python train.py --num_hidden_layers=14 --hidden_size=384 --num_attention_heads=4 --num_key_value_heads=1 --head_dim=64 --intermediate_size=1024 --vocab_size=2048 --hidden_act="swiglu" --norm="rmsnorm" --norm_place="pre" --norm_eps=1e-05 --positions="rope" --rope_theta=10000.0 --rope_fraction=1.0 --qk_norm=false --attn_scale=0.125 --bias="none" --tie_word_embeddings=false --parallel_block=false --init="uniform" --init_std_qkv=0.0376 --init_std_o=0.0376 --init_std_up=0.0376 --init_std_down=0.0376 --optimizer="adamw" --learning_rate=0.000723 --beta1=0.9 --beta2=0.99 --weight_decay=0.21 --lr_head=0.0061 --max_grad_norm=1.0 --warmup_steps=329 --schedule="wsd" --decay_fraction=0.524 --decay_shape="linear" --final_lr_fraction=0.0 --batch_tokens=[32768, 65536, 98304] --max_seq_len=2048 --doc_mask=false --train_tokens=499700000 --max_steps=8322 --dataset="wikipedia_en"
MLP neurons of a small language model. Each row is named by its layer, matrix (down: output weights) and neuron, and shows model dimensions 0-127. Each number is 500 + 50 x the weight over its row's rms, rounded and kept within 0 to 999. Numbers have three digits each. A neuron's up and down rows have the sign that makes its largest values positive.
A block is one neuron, or neurons of one layer that tend to fire together. After each block is what it responds to, as a language model described it from the Wikipedia text at the highest values.

L11.down78:492535436519451503444508547516410559417449460552447507444569520476457451472449588498439467536520506483419508570531508516451460335516545538434559629548418419584426452435493449476527550375463487499565577547539448444451448468469519531438450566525483488553503545538544478549514548414398425460459561507513489461462418435434544525463482467529456412672589571515493506589484522556497543435582
Plural noun endings. Plural suffixes like -s, -es, -ers split off nouns, often after quantity words (thousands, compounds, waterfalls), plus stray word-initial or mid-word s pieces.

L11.down831:457455549491529432610484433603438515421572473551410601379508560483535501494533536497498557492547394436541474487441517459456546427482417548464559479481486508395492516548536504546526473410561455569574536484591577459527629494481476533539515482598429469559536511501505445568401470479582599536532442526496556437506504411552461456519509515563441405546447555462500490408483483497529550504452
Degree words and word completions. Degree and quantity words such as most, more, too, less, half, and final word pieces that complete a split word, such as awa-re, thin-k, sugg-est, O-ut.

L10.down0:499539493559475562512528473406508547502562557536505510545453407435604468445473467495473477453471532428459371549484550456447566480520406496432519565454440414518505524530506430474584491501584510425576466496442567499505450463470481488517409506486510498443523499485423520508565530496564468563491502399496546535474517470521546449493587457484505434521500437532463586604505474451537483474473
L10.down52:402485518460593469508621488460528498496552377568488535536470491530533567419485542483486508524472385558503488498579529531484438448501433468427506484526562496530505497452487583393484522501548488561507449459532502511515659481572541385522453472537522518557442513494437523547406492487611479558408509511453425386524485528502523467465544442579503391527499475433467508430494506537481558528530
L10.down108:467520508511462552468572468411475527496546475509554544515478492600528544437536449423559469568495499563505497438476520457405496514634510406425559482507602544456520491530480487439490465456491548495422576529525437503547496503517508570469430550553524500564510428432470497530440459553443514498509547487542565546452478511498582447545494478473565453444424483533488509485486482532531573400546
L10.down157:443579542583478561476480482476476441490535532503522502487564548611508538461453438483491535586542550515521484435518510534492464540520492505464546540571473526476481457565470500381552456452513510517570562562469585538518449448472482477564474503504486502564529515535501513476469483517481509456466425499490506502484493522517559505455572513557570510291483437489466587568513502479546522493610
L10.down394:562465515587493568475506474424536500577443456524470450494493495505591501593470549484499517487492534470580534404472524553462453510543596496460473553520577477540555497526613484387503472518480468469493489534567424427556415549443532538490459431528533513539479492508526500476411579508521462417499576511469480542440449534500545577520577568420501497583492531504504449583426522489588576476495
L10.down463:455525539501467462507449507523570491479550421481532490502585419432556470471389565516454543460426518426523444428396571504553535468466527495497561498519497431498543484504471507504555495482604525490592585493519585536533507449535410484550516550518463428462542488481461485514586510500497434427484570409555575547491422523505526564422431405549487516570523526463450510481520496484540574516365
L10.down493:495493447451385499459476500536484469544516478505522420498507503578481483562404558501443448469537499527529503499474559450457551553525507510525464480553466488502478489505498489450498510496453407459454540467615574464478378489519440453463492533417477523514529453475534461394455630492537492502548523366432565546336387488551531533465518542513475474635517576461422544518546526550537477463499
L10.down627:542526447562539491424504523412489491526457449498556524453416423550489492490439510466456563603498492458460453468545461516646537571557538444486552488492433474434455480449513458461491483530523485524538548411514475503491515450529478511485550446549502486516593516455484423553469495485577478504490478395507570473536554405471397619506536501500568520690582520416540522512452566506423548465639
L10.down645:493495484497561523478553468442430431609458471512453471434477523499544518481477569538488494538519517497472486438558472503488459555397513411509428390486613460502493543514546475488525463524542521500483386432525488485519453566440436459588456475542492525466493512531539544492542576568574485504425541545518451547490491481589507466439544472601525410573499548500458547583445457494522559540558
L10.down646:526488507466547604523569472542448466668399538535431495495530474466538407472490477506554442494487545472520515539536537431459580468489531469392428415526437537543506405533522567484560440424540647534536492508487500461500575566478544425488508483462461472530498427528461491499482558508462612503414468530439509443493471450416560474475549465467444520443463546453520557515495449410558551411504
L10.down669:466508421475458393418581526438500516532387485456513474546467515451436475498475391500569549480482420427546530569500505445519423464449512495478517467520544440483536517528495516518466457472464549527597522461523507538525418489469455558525566427501506472507462559545449531541467493475502427453509561557541562529481539437448471466485453529474438566653557491503525504425519521538485504521489
L10.down700:488442465561497505520439493453459536460553551495550463500505465491424489411477493525511479458484486559516525430560476489498424503461493526540544493485468488483495412468411533593540663448580507489482493492527471482520464463555417416416459568447463527521430500437512555482500613582479580470458516526422523517480534469444543443482445418405423393563451573498447476530465572514562566581496
L10.down701:509512538534504429619423483447550438522501582492458498446471514559506592567475423512516361523544486417544549560505466440622473482443493482506442519468437497531431493525506492565431594512450497598578548518538392566502497514531463466490449574481505507475481661417430443521542499512453506524509465572495455534501500442506461470577466406466473538650513389495444472504502510514499492441537
L10.down868:462613655471484460485571509514499493473536548467486496456506461500481500527505447457478504555518522481479509483379549490385573564502483502481466438470443549428527556564523370470526580513455546544518478525489527532505496524461427413526506459582532520507521455466505501601496587502554519479493496489585560624504524526442544512470526526576503479552574528494483509545561449478407510421495
L10.down937:451460481461474508509507451450466481394559493423628520389532526559479562562470532501404532512566402428540502523391519503534534569534528487509468442531573386653499439488554538472514549479501439480481550429513493440483526476452510485541529479539445513578609456431623562482530426409439491518531527530535519487457577516548576505482508529494523413618623471484572450398472565482595525490428
L10.down977:499396487530468555471531447527568547475483478458436510505570419435472544563507530542410550480533492522524586463519460548516447423488410505542460421402424465503522506476553493497571464482517428492513538536515516580537540545415484467515568447575600587468490463514465576511567478478523519543544379507478447489549437555487516533525553541490524464590520434510448527474624403480516473596524
Reporting-verb inflections. Inflectional endings or final pieces of verbs, chiefly reporting verbs introducing a clause or quote (suggest-s, stat-ed, not-ed, said, wrote), plus after/before and such.

L11.down778:503534505476478467450493482451484548460489528477485554414515416462421551580510599531497562434462591465481444522464534524436517683527492380451432470498487470512519508544541491582579479502560558477594628503451447482561476544554377494492460472495491557566509458480470538517453415403535509535560446525628555509467509442473523466463492493496452516529498431599547450397445628528531457516555
Reporting-verb inflections. Inflectional endings (-s, -ed, -ing) completing verbs of statement or attribution, such as states, noted, stating, confirmed, and whole words like said and that.

L11.down687:559528471489533501474560469493408572533412584542399490498507505495527482440516534487510540591510458523485500590567503474547532539545435541407411543531459454511436576445533450537374521453467539528542526427512496530413531526522623545525511488487471518467534536496455471454507474490604490540471551538468502530508533505489431428547464532522584435601555482482500466534476523513424470489528
Before the number 10. Tokens just before a coming "10" in tables and lists, mostly pipes, dates or semicolons before row 10 (| 10, April 10, ; 10); weaker on mid-word fragments like de|f|icits, sy|mm|etry.

L10.down99:476483594533490571536423492461554429491462538532456537514433570473395464454456508504496496563515463547448534551523495501534436493459520491494515514553478486515529494435553558511586537433497466539490453437427501539519524441570508618448444562553549469543513544487509560479433456441604552491445421500530535443499516418504515423527479520502493490419610525481491496493442567471515458513454
L10.down139:521525511591468435415475450484481493508550418490595620550489520512525469520519472452427497502476602519517566470474598445613457472515584409445584498465445529515443534431515511444499589496539571587480474412425497503531550506450472540642478538594528534509545501503527604478509463454439536494552482474362501540603472483466457494498450484517456579370524417526466575494547520619553458545555
L10.down309:454472548488428476530474498447535524493488445562497392531514538582429469475540598589507542494503415494539424488529498573441484516380494523519501425522439493531550460496553492528471493519518506527430497506476504473568542564505442489467470468552491483514499494426517491505483513521537554428591423465525541541525534491520505478552503546384523504740547496362549508510531486512518504479462
L10.down337:453459516623505559502537515432514492561544613494472372497515526533511523496579393545607417502442408546510435477534481557472532554579439526448505494565494563470545565394481572519528581458438437586415533585456438576529530406502595575543533506532464571535487489510438457413450570559464524555511415504571543464486543411492495502479491562546445593429466500535515529494541531549414469447507
L10.down345:463430516513516474516463510547466514542461576527536538477442567594436576475562519475528526470536502421533488514490514545509430444592515564519480440533503497502585446393434481438423469497475506441503451501533492504595533474423553512483476542419578484362431529528454531454517579555493503420446552587539504558453397467621470488447500620478535542500538572520570384509609535531554463459550
L10.down437:556503516462472493526464474468428430535546452511467544533537467504476545376440512436507548497518482520457473457452480431464463531453467560528537525442623443415580536477512507577485513448463561586509485565571518433484458479490497508522480576500538541495506402485475553464439471585477531502457460499461457489384467483491581549576504462527440522573584446505482468547529460536435505496514
L10.down562:626450464468452449461515484496448458530588522512501493568510515552459511480488492533458483440483493504354534434475445581466574530537543517493516481536505499507539563502543549513437528490468491533449501497508567440400473467452472463548464546569521379454478470448537402476504527516502482517475385481468521540488502525490474531538479533479573571644588520447568528605504516446555529493505
L10.down575:457481497661496576516441503526523499481453515455504429535654563488503560524494498471438503532515570488594528558495542463458525538519511547517552537541476538530532444465418489537556449481474439516499470591574519495464560390480543457486533596464550365601489449410477508597508436523510510538497529500522455496500535469516494509511526490455524457420524503544487534499427440508514460518476
L10.down582:465452506477531473499497485554422586491520503491506493463555444498428500493521490444435499519501474563608552501435490552465456555506461514490560444525527551479466570480489461474533437533585434510503543439415570536494475592558406626441448477510426609513525491557511479531509505489460519469418575505565507438471505471447494472548557467560443445534561469526526502521498441488488459546540
L10.down595:559519461554453434509473503519493502501608531569508474519484473462423511520463449471508493412452442548570469457553525511547576458504467453550558514556483535529505494456559463498609459469507541561448424473430533414447599466443535529511593505465531482464451589497429464484457451528478513530492436453453521572510490503496490520512612489590530510420543363436507611477481612533484469485463
L10.down615:534517501554479460557485529611495514469551516528466485546500458484382493491494520501531544585460511430369597433446580480537506491529528514479533572559446494562456559450555541452507472545500466581477426460573486493577455479532388496509410537554512554474518528530507631507438564498564579457527491493474530475568518594557520469498536485473475430450519504567533550544496474431542557579460
L10.down675:471543565485558554538436491536455461457484550504494532544500570517493471463491500502477594576513492457614502454449507462469505489537549468501521609526410477447498445563505499506534501545437568617493470497532508479531566502534417528554514459522491516492505520515421569495411517459553487570454514461519496506573528529454519469520536394469495487630545622487579495444462621541575497499507
L10.down729:555431465446507475470483471591496488550471509392497458487402447500511609430501573529526493441597450500531584582526470502506479478474537442582468525479500485507498507496538446457472462521551609614508455548499499561480495512476428551478486564558437569530468508497417410556464463504482471458540478419442424460469522471492460429535539435592485425518470516463595473544475555421555540590522
L10.down730:581496485430530557497547538465432514430411475466427523602537502542465425512483537491517551463390396462492515449500471555543566506442480588508546512458504473459482553394458515521515478510503465553472545493513535519518443420508487455518516476459443541499526568523444465390484506540485592440503559482496552543469543577531544476456490538540501414616538575563468505548453471477596554515371
L10.down869:508507530436515450437539474434541486461476416420543510553475451521572510515449473655507501632497545441554481426475473552519477509568453528526463483549575526505439533502564459469556509496547533556510454537474530440511460476539472484489499426557401507503414541547520552484423546502616527538621470567544512589493533531551540419468513584482492482601513550456539491432526567504498558565511
L10.down1006:481515548499513452472446505571487497555582439566556500498439443435560515394479508483524500345445531482653460542405506444520474483512432484471428470475456509604525415539525501574543521467489528610530462504522560524546571475432544542453469614464456571513541488457449455477423536509569485560477455486534511460540462469518517500519519533453502517628471574499506472468505531457445497474535
Adverb and connective completions. Final word pieces of adverbs and discourse connectives split across tokens, e.g. rath-er, th-us, y-et, short-ly, f-ar, al-th-ough, so-on.

L5.down194:484537540550485511422399413494466502493460523529516558522504522550478420474387573463401533534505522448571604479441488442635477443494513557501400475611509479522494512469458519503492581426478519487400518443417596480505584491484490424484434482409448422514463567538451497549475391372500556569521506519446441446497445511514563402509490590577431503538458490495562529433493515459630528530512
L5.down357:536469479539600546461473489438561433463515565587515556536550522495481450465544482471448501452472439581511482515504468500436503539449475514472530491497493586505466538468464529588492372543483492458516532529607583493487535518514499471470444442504497500447599513484525517531448466543492557472546540390529394509527507526482563509491459535526446434653482500546489499505527489561414483525492
L5.down450:531549481503525541514612518579434549493498451419568421511450565513510488429395520560542516463426531461573469433487548538477427497522426566475396508466480495565473457443416512553473470469491540500553561496459573480493453447529547463505530545527445488565554515446517501445512454537388563432512482499507467514516448487585474525503535405465443484642534575503512578570462564434555446476510
L5.down955:503487581480437579501575564484386446490491561552476576538504541502488472467511525458485556431434533476486534535425571535482501467481431485561588415550523444573491532412446494567486488598442477558529529439451468507526473532407500557484502525469421489402532491439478566467506547509527543559485469486558470508476406547547486464462449533538444508476503487467483542559537506456462601463565
Clause-opening subject pronouns. Mostly relative who after a person's name and comma, e.g. "Andrus, who died"; also he after where, They, It, and after.

L5.down188:430395502464529438457552404415449539519447609496498466551414483572557534520498494604413473500512543570507482566453439500487490523537516559440516552391555409515483414518443512491516527549493552482495496480482489477504502485477541545534474515544586504509501455578518547533554540463524515584522489482496517515601540506461514443415485541503513523636513420452533483543377455537494572430446
L5.down400:447464469508513424544510527467509466569514461536500526505492545511462502500409540429448481457504456578553534570490474531462445537534442446397502472406514499545487529504479513517411512565513526489487570568606480502538522502464428459559498496522482496488534496501564523433489542485472432502529483515605489465513448550471523540464464473455440511468453569485414511516574493481407426517637
L5.down426:534521470446516452466490582462455449519472581523568467586421483506522532562557453495458407598418475465522503457535504524500556483532422569483412512425520459532429444472575423488449562436480446466494503579460588539508429599477471616418528500558510480563468596487420394432610518465447476490553451446492437387596551380525442454497550518525478561423537574564590473533483469467543468534483
L5.down863:573528480425522509446413485476535490575523546467437443499443429430500531583488508489461496516592516546479508488522499543475492419472552536539483588570544473501453412481530486537542466518493315489541500419495473469457528561428521459483459554638573432517518528576484518414459521430404494475495501531520466541545493469461582518459486479356426520575421507509551441508561480444523534499553
Mid-word subword continuation. Fires on word-piece fragments inside a word split into several tokens, such as taught, watch, probably, festival, certifications.

L10.down15:559530637526488420501467490401442522561518492476481515501555475562489535460498417507493403541458493510600557489566492516516518515496479432505500524409465451503546516447469489491506535532539511506482488512464512369529462454456467562498530575495530495543433486512474431555584463480497526523530461556546506574378543522476477480563510518482538509568496575515422484518655448603494546558561
L10.down64:459530474501528553464501461538502464543466458487533503419502519380451512573462534568586471490514475532447502501458539523504468515444505536473432513602458452477479535542543387523606480555534535487542471539492546493581501505473513600491585504509481480515489488505544537433397470372519392593558484420551519568441504485418509431534596425447564469691583486426474432476519528502541464488561
L10.down227:526547471534519548550513508527553441493454595507447488522507467614545437522500500511538486502414451509500560496464500425470449407563595448443536516496504597550438487498493507426566539472590559501519464485523540483510503537586527481525623499456471525545609540463467499467511582486525489478466546504525488462474488554463538546450481645543484449590573480408586436510494458498486539550486
L10.down267:525525469473504500375564590538507488411465496569393492461495458541476502393500514448441526452522473496499471498518568526576523482539476566559491523412434557430490489532436493451530464538506495544492522437480520594420453491392574542567551552491462503465484499477528449541564460459468542607622564535549493469477477564584502468530493528432434589497497620471326592545489457484514468406499
L10.down284:567496545527465541448504375542424431556442491521494585499391545507493486498514577515480445471445520524517599555557466517459467464496528423572500605522529442545452474523542516524486582555511438587479556553567448490527491411496592517510512470502467495517498483592475424517534511477464520407426433427435534420426552459552523556523535488492517558506517482492619434587475517531472555403542
L10.down353:450596519469533527439510418519396489495404489452524501452580453513504458512470512465431506528427508548501484380524488471501521505507540584510464592462506497460435491498538563561478441450463466487414574502435524470480391506437572408532501354440526466516460513541509455480522565506565491474390531414533465517523507419633430598534368446457512504538362511521536462490602464544546522471532
L10.down387:492509542515538460521548523557451476403513506482515545451565524471528511421559578415532506441481549443425505486558459543571601434482439534534435437545495478449545436547460518473511523495447506539413420409519562473518509509546562576517489483482468564379536535470442436531402510474581527496510480488441510524399483474464532504478466525433595425654519510585522514504579493396517555449471
L10.down491:528578504371534464385450527564540451472495452475477514425513530626546459492435530504485518575442549487434558492459553529520481391490478495567379579533478453554510507598417522440510502475462527577481447514550507528562523507463469499464572495527539384545466464489508480531441526505502466512371472510570570564451496508551437557466518527519480541593470527437535430540478494420606421461472
L10.down605:455475554532598501504497491418558574444524543526573441449534502444518546477438501532524439493544449505560523475422452516515460437524511526533440459464562434495499514495476471513543459423406533545521461421516558483511459497643509505464554435486478452503443439548452516464486523469562542515501533496518452474535507540442541506497533568450374521518515463497498387477530468457538507573539
L10.down685:482430473510469488550491490509409443492435502542461453447461468379491505460570570512488541514521439552561466502451564581507473426537487463500556453561549534480479432489485492437467542563481457573504445436595585593496524489486465503549485568541543503425597505514493542520509486486441588610537527496527463525597411460476474519444473436493470562532509494490489483466534468451531454570569
L10.down761:526516490505553420415545465422428552477555471557570517413553496579469455511525559503543404509531496574531487478521561562499477403479529480539539502522492475606601497518501548462444486431575466560507515511548477418531577462449509552522521494559536542507581539529507489401478490456478412442499522384441536555517483428448457609535516451526500438707468497360482511508522607444497527497549
L10.down791:510442429467515514537506612448547525407586481492463451527433517536512469500534581608449483511575510493465532521468468494474500500524544520498524503512484465546530469544448468422465553584535458535561540530496466502420533499437517522574462415470502598438559546605511481427468530453584494548494413481557565485444504506460514574543479433516521527426569378465474453515502473483452505510441
L10.down835:500427469471496488431472498460632547468497526405421506516579527486420502502523530500526545535444639549508451425525519395451575437522527460490483531530457441468499529585677569563528516530515553492501582461538522492493577482508524417456428636451569481531486541454488475528472496502463479519521539507447507583450546477609467388466541509445448377604427470540516467528476459494408526472503
L10.down901:545508474476583457488501510522547509472568482478636626463461500406494459488560467526477539474429627510475507557488506430502454457532519520472595603581437473520499499507485541475543441457490557539572535523542480494456523520486456448430424505490576475454532475483479448553473558488481426476454447473549523554466492483494537523461550487488450465514600472533519524701494414440453442473490
L10.down997:457533434500436445455489478531527516520518528451443384386489483503493508561498440477513530429511490508504477522522555418535468423593495423395561409535536539551478495520577484608552477527482574413552501464556596493432470494514487547462453550425468545546519531472493564520526508527469457583537474525534474513516527499505534351415518536498401422587483542443507412493523454474536550517504
L10.down1013:503463428489483468468594603517448516468526466478491501496537498529462575489471523433383535545435466532513437455475409528603569500543519517521473485490478495442554460561484539509509476417479481524488500604490503504609541479517477552513598517435490498478536482610518552441538497559587572445541489454512509579420506466486485466517561515498470504573503563574549383466566470491492530451403
Plural noun suffixes. Word-final plural endings split off as separate tokens, mostly -s, also -es, -les, -ations, as in goal-s, league-s, location-s.